Weights of a small GPT-style language model, trained from scratch on English Wikipedia.
Size: 14 layers, 3 heads of 64, vocabulary 512, 3.81M parameters.
Architecture: rotary positions, no biases in attention or MLP.
Training: 238M tokens, 7251 steps.
MLP neurons of a small language model. Each row is named by its layer, matrix (gate and up: input weights) and neuron, and shows model dimensions 112-175. Each number is 200 + 20 x the weight over its row's rms, rounded and kept within 0 to 999. A neuron's up and down rows have the sign that makes its largest values positive.
A block is one neuron, or neurons of one layer that tend to fire together. After each block is what it responds to, as a language model described it from the Wikipedia text at the highest values.

L8.gate3,184,193,227,195,180,226,224,193,164,163,183,215,195,220,219,208,195,189,215,212,177,187,225,181,208,176,170,206,222,200,215,205,223,192,163,220,205,216,204,221,212,235,193,209,224,175,185,176,189,210,232,183,186,240,223,210,216,184,190,188,217,184,202,182
L8.up3,181,169,190,217,224,212,169,227,205,200,195,184,215,192,203,199,210,186,185,181,179,183,216,211,187,189,213,204,169,182,165,170,218,219,167,146,195,212,191,168,215,208,212,196,190,174,153,191,184,198,179,208,250,209,200,173,190,199,191,202,209,202,195,157
Description: Mid-word "er" fragment. Word-internal "er" pieces in words split mid-word, mostly after "v"/"ev" as in every, everything, however, several, very; occasionally other inner fragments or table digits.

L3.gate42,212,230,188,152,162,210,192,180,208,209,224,199,214,144,183,172,198,203,201,224,198,214,213,197,217,211,206,188,204,177,224,189,205,221,199,221,216,231,186,174,198,195,196,208,196,159,170,178,217,217,203,227,216,180,207,216,207,172,201,157,203,199,204,200
L3.up42,209,172,231,183,219,239,219,228,193,195,203,192,220,229,216,182,193,180,192,200,200,185,177,218,174,178,200,194,212,212,151,153,198,198,182,222,223,213,197,201,220,211,182,164,210,220,181,204,201,196,197,216,198,208,247,218,211,181,203,183,236,204,182,159
L3.gate47,218,200,210,193,215,171,221,199,214,173,184,240,180,207,205,207,177,223,150,183,200,229,198,182,201,176,199,186,220,178,177,213,173,208,279,223,190,220,179,213,208,200,192,194,178,217,196,153,229,204,210,240,205,177,203,212,224,193,200,211,232,185,212,208
L3.up47,205,200,229,206,227,196,191,194,195,191,164,209,219,141,207,198,207,173,187,230,205,199,238,189,175,198,191,166,202,205,208,218,207,207,191,210,187,210,208,203,197,168,239,206,201,216,216,186,187,239,206,188,225,170,241,212,196,199,199,134,206,190,199,230
L3.gate54,171,220,204,218,185,191,172,160,182,205,195,209,230,208,213,189,186,173,204,198,205,175,233,190,225,200,212,199,166,189,172,234,232,162,216,195,190,205,206,241,216,193,200,195,183,207,182,184,184,208,202,224,224,188,214,220,214,200,195,228,204,219,196,232
L3.up54,161,194,220,197,208,211,185,180,199,184,184,198,184,210,190,196,183,201,194,226,211,178,159,199,195,204,184,216,203,212,212,208,182,204,215,205,180,227,199,233,225,199,189,231,233,237,225,211,201,199,230,207,188,182,170,199,231,210,188,169,206,216,190,222
L3.gate65,186,190,202,185,177,202,156,153,244,192,214,189,206,226,212,195,188,182,207,189,232,221,193,223,219,197,193,220,201,218,226,214,188,202,221,225,208,155,207,198,208,187,205,245,187,175,173,182,216,233,213,178,202,203,190,191,233,182,217,235,163,199,207,193
L3.up65,211,196,227,264,168,217,219,198,210,211,192,165,166,202,184,212,210,226,205,195,216,242,182,209,175,213,216,183,192,208,204,194,184,216,185,207,172,207,191,203,227,203,169,212,200,190,176,207,172,206,163,176,168,176,197,239,183,221,230,167,177,220,200,217
L3.gate72,163,173,159,187,212,187,221,202,220,223,189,173,175,192,190,195,198,188,220,156,193,196,199,210,208,189,194,231,217,224,199,190,194,188,217,209,215,195,216,211,172,168,194,197,240,206,203,181,198,175,194,203,171,207,220,221,204,191,201,213,187,228,252,229
L3.up72,200,187,204,224,202,190,156,182,211,215,188,212,208,227,187,182,194,183,202,184,227,240,206,236,236,199,227,177,203,188,172,198,168,194,196,217,202,222,188,214,209,202,201,212,181,213,173,241,205,205,204,205,199,203,179,212,206,178,196,182,180,222,214,167
L3.gate92,220,199,158,161,215,191,183,220,226,184,217,193,173,205,198,220,178,213,190,221,185,190,240,191,217,231,206,209,195,210,179,186,196,184,204,163,208,178,222,219,205,231,208,237,213,202,191,174,228,229,163,186,218,209,228,236,222,192,221,245,184,217,207,235
L3.up92,214,203,211,221,237,189,229,162,208,214,177,209,217,175,189,207,208,240,222,220,205,116,200,176,224,235,204,241,203,200,201,242,219,217,185,202,207,227,189,184,200,205,178,194,237,238,188,183,217,214,183,190,214,198,221,228,201,215,186,166,205,196,202,176
L3.gate107,199,187,179,213,189,201,195,167,219,198,183,171,211,184,191,214,227,229,172,217,166,213,189,202,181,201,241,192,178,183,198,195,185,180,211,190,189,195,191,185,224,205,200,195,196,170,230,224,191,243,210,202,197,180,185,201,241,227,190,194,168,174,224,228
L3.up107,163,189,188,180,182,177,227,185,211,213,212,193,185,205,210,197,201,202,192,207,226,224,189,174,171,208,169,178,150,217,192,189,201,190,196,201,181,178,187,200,246,174,210,178,209,176,208,172,207,208,203,204,161,178,220,165,230,214,203,177,159,198,209,205
L3.gate112,196,202,207,208,211,208,193,189,204,176,173,179,173,210,200,209,208,217,190,195,195,222,195,191,172,197,205,180,196,208,233,184,145,217,183,213,232,210,190,207,174,208,202,203,175,206,199,193,182,208,211,200,206,220,165,187,196,192,214,205,179,201,243,222
L3.up112,195,167,230,170,202,215,197,191,175,199,188,218,189,218,214,210,161,153,220,173,249,230,185,204,198,202,215,219,237,174,194,189,203,190,223,191,223,198,179,242,194,177,216,225,223,185,231,173,179,201,204,237,210,222,214,213,218,223,198,217,181,191,168,146
L3.gate123,187,205,227,197,217,186,196,162,191,233,206,190,200,191,207,194,178,188,179,209,202,198,139,203,216,221,177,201,231,194,178,157,211,230,177,204,205,232,163,196,220,187,222,219,223,187,223,187,180,225,183,193,181,199,180,225,224,182,210,217,225,190,193,190
L3.up123,169,234,159,213,167,220,209,167,242,205,204,214,225,187,181,204,185,191,218,229,199,194,156,186,194,186,154,201,229,211,204,216,209,208,212,205,199,223,211,204,225,202,220,229,158,183,206,223,215,171,225,226,221,193,207,188,194,229,209,227,224,201,212,206
L3.gate126,177,199,187,167,203,203,173,213,177,214,197,238,210,205,212,210,185,206,185,188,223,209,189,157,216,179,214,237,230,237,198,175,209,207,178,168,186,210,238,204,210,204,200,196,233,205,166,170,216,216,229,220,218,230,188,192,189,205,207,152,169,184,222,190
L3.up126,207,188,210,195,185,187,207,187,196,215,194,202,189,195,211,216,176,169,204,184,244,218,186,187,234,212,218,238,213,224,239,181,241,183,203,205,233,212,245,204,200,217,192,200,184,184,210,179,210,233,192,181,158,161,216,207,211,190,177,194,235,180,180,171
L3.gate146,149,199,181,236,208,179,159,174,213,177,170,206,200,212,233,164,187,198,204,230,224,201,186,189,173,203,211,196,204,208,190,215,209,220,229,185,189,225,184,216,207,181,210,208,162,190,151,183,185,202,183,241,172,218,178,234,232,215,194,201,177,181,192,216
L3.up146,178,200,208,190,187,185,194,172,187,166,233,188,193,203,217,197,216,204,227,225,213,191,186,201,213,230,159,205,169,238,207,175,228,198,212,216,202,172,200,202,214,213,222,209,230,213,185,183,184,185,164,178,179,198,203,193,254,163,207,181,194,212,195,175
L3.gate161,211,206,231,181,191,198,175,187,206,188,213,214,188,190,195,208,197,207,210,198,187,165,198,215,199,217,180,221,177,210,201,218,229,227,192,220,219,220,187,194,201,211,204,236,213,175,199,209,214,209,220,227,187,193,241,219,200,212,171,205,192,199,210,230
L3.up161,179,227,203,228,194,162,177,217,177,210,198,211,188,190,200,221,206,222,206,205,179,189,174,195,194,215,180,177,203,188,218,218,232,227,190,219,201,195,199,206,161,194,218,177,200,217,201,228,218,244,216,233,163,187,156,216,177,192,181,188,220,208,195,213
L3.gate167,200,207,179,194,218,222,217,194,189,176,174,193,171,222,198,201,205,207,198,187,229,206,214,200,222,211,183,185,206,196,198,204,171,213,213,192,205,168,192,178,196,209,198,205,186,205,176,170,171,225,202,199,219,159,204,178,213,214,248,182,215,250,202,182
L3.up167,210,196,229,203,191,180,172,181,194,202,240,199,191,144,210,201,247,161,196,193,233,224,186,201,216,216,197,210,188,208,202,193,201,232,213,190,236,220,212,176,237,205,226,209,209,182,202,209,227,191,194,224,201,232,173,205,170,237,189,207,188,207,204,209
L3.gate178,206,155,248,238,173,185,176,223,206,193,222,164,186,213,208,207,219,171,204,197,197,183,193,189,180,192,217,202,209,222,219,186,232,189,194,220,198,175,212,196,238,179,231,175,203,243,188,224,210,194,176,164,211,147,173,183,232,203,208,219,213,183,176,197
L3.up178,204,174,208,215,214,172,189,198,196,193,207,180,214,259,180,233,194,193,195,179,209,168,195,206,198,196,196,213,225,218,223,201,208,203,196,186,199,173,208,203,236,197,182,224,223,230,195,187,197,163,187,213,192,170,172,198,229,171,187,201,203,218,199,202
L3.gate190,218,212,226,229,165,209,196,179,164,178,211,212,198,194,177,195,218,191,210,172,180,183,162,222,210,208,156,222,189,171,208,157,188,195,199,231,206,204,203,208,230,165,204,172,191,177,190,248,185,169,198,194,206,192,218,152,184,203,172,214,180,184,179,184
L3.up190,211,200,227,231,197,210,201,167,222,186,189,209,207,212,205,219,176,220,232,191,152,194,198,189,231,171,167,215,176,225,206,200,206,187,196,192,231,183,188,210,249,204,191,199,200,172,159,237,203,195,178,191,196,235,177,211,172,209,181,176,198,208,194,188
L3.gate191,190,212,195,230,188,201,229,178,176,190,222,222,210,163,168,166,213,218,194,205,203,186,192,201,162,200,207,167,205,214,199,213,177,176,172,188,207,169,201,160,186,230,189,211,184,220,187,186,192,166,227,188,209,202,186,199,213,229,176,192,196,206,235,188
L3.up191,184,222,185,191,207,199,231,153,218,205,221,230,166,163,200,239,178,223,211,216,209,204,225,177,193,222,209,210,190,224,207,215,196,209,205,196,190,208,193,225,227,195,193,196,167,166,173,151,193,199,190,211,201,183,216,226,247,199,219,215,192,193,196,179
Description: Mid-word fragments after v. Short word-internal pieces right after a split opening such as v, ev or the, most strongly er in every/everyone, also y in years, i in review/violence.

L3.gate0,177,179,203,203,234,175,226,177,193,157,198,222,214,204,221,161,186,208,180,218,186,197,199,196,201,200,216,236,189,210,181,186,191,207,200,197,224,204,200,196,210,228,179,196,228,226,178,231,195,214,221,164,226,196,207,205,221,210,231,233,193,202,199,168
L3.up0,168,216,174,163,199,197,234,197,201,178,198,223,191,204,184,201,210,197,196,195,254,222,191,186,200,198,230,177,214,191,229,193,183,199,208,181,186,203,202,227,221,235,173,206,241,196,193,199,183,219,202,211,222,214,173,190,222,213,184,221,223,198,207,153
L3.gate10,206,195,190,216,194,200,218,179,207,196,193,217,200,214,182,220,197,188,215,165,209,161,193,223,215,204,205,196,178,177,196,161,218,200,193,214,198,171,164,221,202,180,177,223,184,184,180,195,215,227,216,211,193,180,209,173,181,185,193,233,196,182,213,195
L3.up10,203,199,201,219,184,204,194,190,180,188,202,171,185,206,197,187,222,199,191,189,200,216,188,230,199,161,198,225,232,188,212,196,204,191,197,204,193,187,178,209,175,158,235,237,179,191,196,223,180,155,173,243,179,190,213,189,208,200,184,202,220,230,230,175
L3.gate17,227,188,226,150,172,179,217,163,200,199,177,221,209,209,175,210,203,169,209,220,227,206,196,190,192,210,214,199,167,171,226,235,212,202,185,227,249,209,174,206,198,174,185,212,200,208,202,240,178,231,171,210,251,193,182,215,225,207,189,194,187,227,198,193
L3.up17,179,202,209,186,182,190,168,226,203,211,205,196,216,196,211,170,241,154,173,225,183,209,240,203,166,223,199,228,173,199,197,206,193,222,216,185,196,196,222,208,197,198,212,196,195,209,201,210,211,202,225,202,213,234,179,192,190,186,180,193,182,217,181,174
L3.gate20,187,212,169,203,183,214,208,189,166,189,230,225,195,198,194,229,185,208,159,219,195,194,205,174,189,216,203,177,213,202,181,230,194,227,176,198,210,253,188,224,212,203,204,195,174,193,214,178,209,182,221,233,234,199,193,197,236,213,212,199,205,172,150,171
L3.up20,208,233,214,169,217,197,200,214,202,193,254,223,165,233,210,220,182,210,171,188,223,194,204,210,179,195,198,224,190,221,194,194,217,201,191,176,187,266,196,220,181,169,191,188,166,174,187,209,212,183,226,201,198,192,179,217,241,211,188,203,203,222,183,178
L3.gate33,161,180,209,191,194,186,195,213,201,146,201,195,233,206,194,228,193,202,189,199,202,215,210,217,220,185,215,185,172,214,188,220,238,176,183,164,191,208,177,200,200,207,192,187,222,213,216,202,213,199,214,224,208,180,210,215,197,189,195,196,187,214,191,152
L3.up33,169,191,178,187,208,186,217,194,208,212,179,190,196,198,184,228,209,176,205,190,202,219,180,228,224,180,212,210,166,222,193,187,210,166,205,205,177,225,212,211,232,177,193,193,215,203,178,186,165,191,195,180,182,195,208,200,182,187,206,202,180,181,208,138
L3.gate46,197,208,223,198,222,202,193,211,184,195,193,218,176,217,207,189,188,181,213,199,168,249,217,227,203,185,202,199,172,199,190,193,138,197,178,185,207,182,248,211,200,198,218,230,177,189,148,217,171,192,179,202,199,208,200,179,207,228,242,176,174,232,193,204
L3.up46,166,192,183,209,221,223,183,176,180,192,206,177,219,171,210,153,166,163,209,189,246,232,201,201,223,199,207,185,219,219,225,215,218,200,202,190,189,161,231,187,224,203,214,200,199,227,212,175,178,188,199,217,243,184,200,197,204,222,206,165,180,213,195,203
L3.gate55,150,234,179,169,188,207,217,183,196,167,197,201,192,181,195,181,197,160,193,222,207,202,212,189,199,210,189,188,194,188,227,181,212,159,172,212,219,183,222,233,203,188,213,210,216,208,195,214,192,214,178,235,209,156,202,174,193,196,196,209,186,164,184,227
L3.up55,179,208,199,228,208,210,198,183,195,144,162,187,201,194,211,209,182,163,201,223,197,172,211,185,182,196,228,176,188,194,170,208,199,189,193,186,204,207,210,234,221,172,209,182,189,195,232,201,204,207,176,224,208,169,191,209,214,228,224,222,200,174,198,194
L3.gate60,185,198,177,170,190,202,218,186,158,160,213,201,176,211,221,167,225,221,185,202,194,197,185,235,196,218,218,220,179,226,183,187,197,211,193,208,158,209,216,224,191,217,221,210,183,222,179,211,187,216,190,185,224,228,207,197,217,192,263,226,181,217,215,207
L3.up60,203,191,211,182,196,159,245,200,189,188,168,208,193,205,211,195,197,226,188,198,216,199,214,226,228,243,197,203,210,204,155,174,205,200,187,188,203,204,191,245,186,191,189,183,188,183,174,212,211,197,210,205,177,189,186,221,204,235,197,235,250,197,203,194
L3.gate61,198,190,185,200,205,195,201,154,222,197,254,209,206,202,207,210,188,192,183,216,216,181,183,178,199,188,209,180,214,187,173,238,237,220,206,206,192,208,227,231,222,206,185,185,170,210,195,187,190,215,200,212,180,204,173,211,209,162,157,213,205,200,186,174
L3.up61,187,214,207,179,174,212,193,202,203,210,200,218,228,193,215,206,187,226,193,192,203,201,184,200,178,163,201,208,204,201,213,208,193,211,224,200,183,232,237,216,205,227,149,175,208,229,193,217,190,211,168,222,199,165,210,201,217,198,236,208,203,239,184,204
L3.gate62,216,186,193,196,207,213,205,204,169,210,210,201,217,185,193,212,172,218,166,198,195,209,179,184,178,225,186,200,206,199,181,200,178,204,176,199,199,222,202,201,212,156,197,170,214,194,201,213,156,164,247,180,196,209,220,176,201,223,213,176,206,195,208,234
L3.up62,189,226,194,164,196,195,167,174,201,198,175,248,215,215,198,184,200,167,179,190,185,198,217,257,217,191,168,190,226,198,223,186,206,180,226,198,193,161,206,209,221,207,165,216,196,192,200,212,241,218,193,186,214,218,175,190,187,200,224,218,205,194,223,232
L3.gate71,202,204,214,220,184,232,192,182,197,225,184,203,225,173,212,202,163,201,190,206,202,161,198,192,197,185,174,201,224,171,174,233,195,178,175,218,180,213,213,192,211,215,203,189,210,231,222,173,218,178,239,189,214,170,149,174,212,209,176,219,187,196,194,176
L3.up71,209,163,179,213,226,186,219,179,192,208,168,212,205,212,200,218,251,174,202,203,194,192,203,221,215,188,188,219,193,217,146,149,216,189,150,239,181,215,207,210,230,207,190,174,219,201,200,175,167,193,204,204,215,203,221,204,185,182,217,198,231,221,186,215
L3.gate134,176,200,207,175,186,183,214,191,206,192,177,175,213,247,212,214,179,225,228,181,182,202,189,191,191,192,182,191,186,181,218,205,224,158,202,200,181,196,167,167,193,188,173,190,167,215,189,224,190,150,186,181,192,200,235,186,200,184,161,163,234,182,224,201
L3.up134,174,196,178,216,214,218,213,180,171,193,192,184,198,196,206,198,221,187,236,200,199,211,159,186,211,169,216,198,207,177,196,193,197,214,184,215,206,184,196,233,209,187,215,204,203,200,236,170,230,199,190,199,200,153,210,207,201,189,242,240,163,209,180,192
L3.gate138,181,174,179,171,210,179,210,169,209,189,198,178,199,198,203,163,231,162,166,217,244,184,237,193,200,195,218,221,212,201,161,211,189,209,220,211,196,192,213,200,202,212,184,219,195,201,193,183,232,197,234,177,195,186,161,198,205,211,236,196,191,215,220,146
L3.up138,183,181,212,191,236,199,226,176,195,222,211,193,208,220,148,204,281,170,201,170,192,206,198,181,203,183,212,212,194,174,204,189,205,212,205,237,203,195,191,173,216,208,227,201,184,210,165,191,222,218,184,158,222,219,177,206,212,199,210,218,184,197,221,156
L3.gate147,178,181,193,234,199,213,185,203,192,214,218,207,216,236,189,229,188,178,177,219,217,157,208,170,190,196,200,197,199,187,204,206,188,212,201,170,189,224,217,184,228,189,173,201,197,228,206,200,199,186,201,214,174,198,198,183,188,199,203,231,208,183,162,186
L3.up147,207,200,168,237,194,215,187,190,197,185,180,220,201,242,165,227,190,209,192,234,216,166,235,162,211,208,244,184,208,188,182,223,179,211,194,164,166,189,182,193,208,234,219,156,190,219,218,222,188,203,188,195,203,209,189,215,192,200,181,199,188,210,170,187
L3.gate176,197,182,211,191,197,158,189,181,161,226,177,164,187,184,191,227,191,173,205,216,194,220,196,164,183,198,204,197,216,180,197,194,178,203,168,219,192,189,170,215,193,206,190,212,198,203,210,184,165,197,190,225,179,223,195,188,201,171,188,189,191,198,244,177
L3.up176,194,202,206,223,191,186,211,227,232,223,174,184,169,225,217,199,232,169,200,179,184,198,229,159,208,230,190,194,199,220,216,158,225,228,175,223,216,190,210,216,219,175,187,199,230,250,244,203,192,216,192,202,195,224,215,204,196,201,174,209,208,165,229,199
L3.gate187,200,213,205,207,199,227,228,216,198,160,195,209,179,193,225,201,191,208,220,216,190,170,208,221,207,217,232,246,198,199,200,212,191,200,194,202,178,214,201,212,224,224,188,248,192,204,227,192,210,213,203,256,204,174,181,184,251,191,230,218,191,203,212,189
L3.up187,214,200,180,206,178,186,181,225,187,171,207,193,189,205,171,187,175,199,214,203,219,220,218,206,201,211,214,251,223,165,189,234,204,166,210,231,199,189,182,220,196,186,175,235,164,202,206,189,201,239,231,229,185,220,211,196,199,192,218,213,252,183,189,174
Description: Word-completing pieces. Word pieces that finish a word begun by a split-off first letter, mostly sentence-initial pronouns (H+e, I+t) and also words like f+ol(low), H+en(ry), b+e.

L8.gate143,201,227,203,217,183,192,226,172,207,183,186,202,176,191,185,241,199,210,164,204,202,209,188,205,189,160,195,194,220,168,216,242,225,179,215,216,192,160,234,225,221,196,197,183,231,205,207,184,196,202,225,215,185,219,231,211,215,232,200,216,200,211,191,219
L8.up143,199,218,195,185,201,203,195,219,194,186,191,182,178,207,170,167,207,232,215,240,183,208,212,208,191,185,204,188,198,180,178,197,184,195,198,189,197,212,259,224,216,207,189,224,207,172,181,219,168,190,193,217,201,202,226,197,225,225,225,211,197,208,242,200
Description: Clause subject end, before verb. Final token of a sentence or clause subject just before its main verb, mostly he/she/who, also name endings: He served, Carlson used, who played.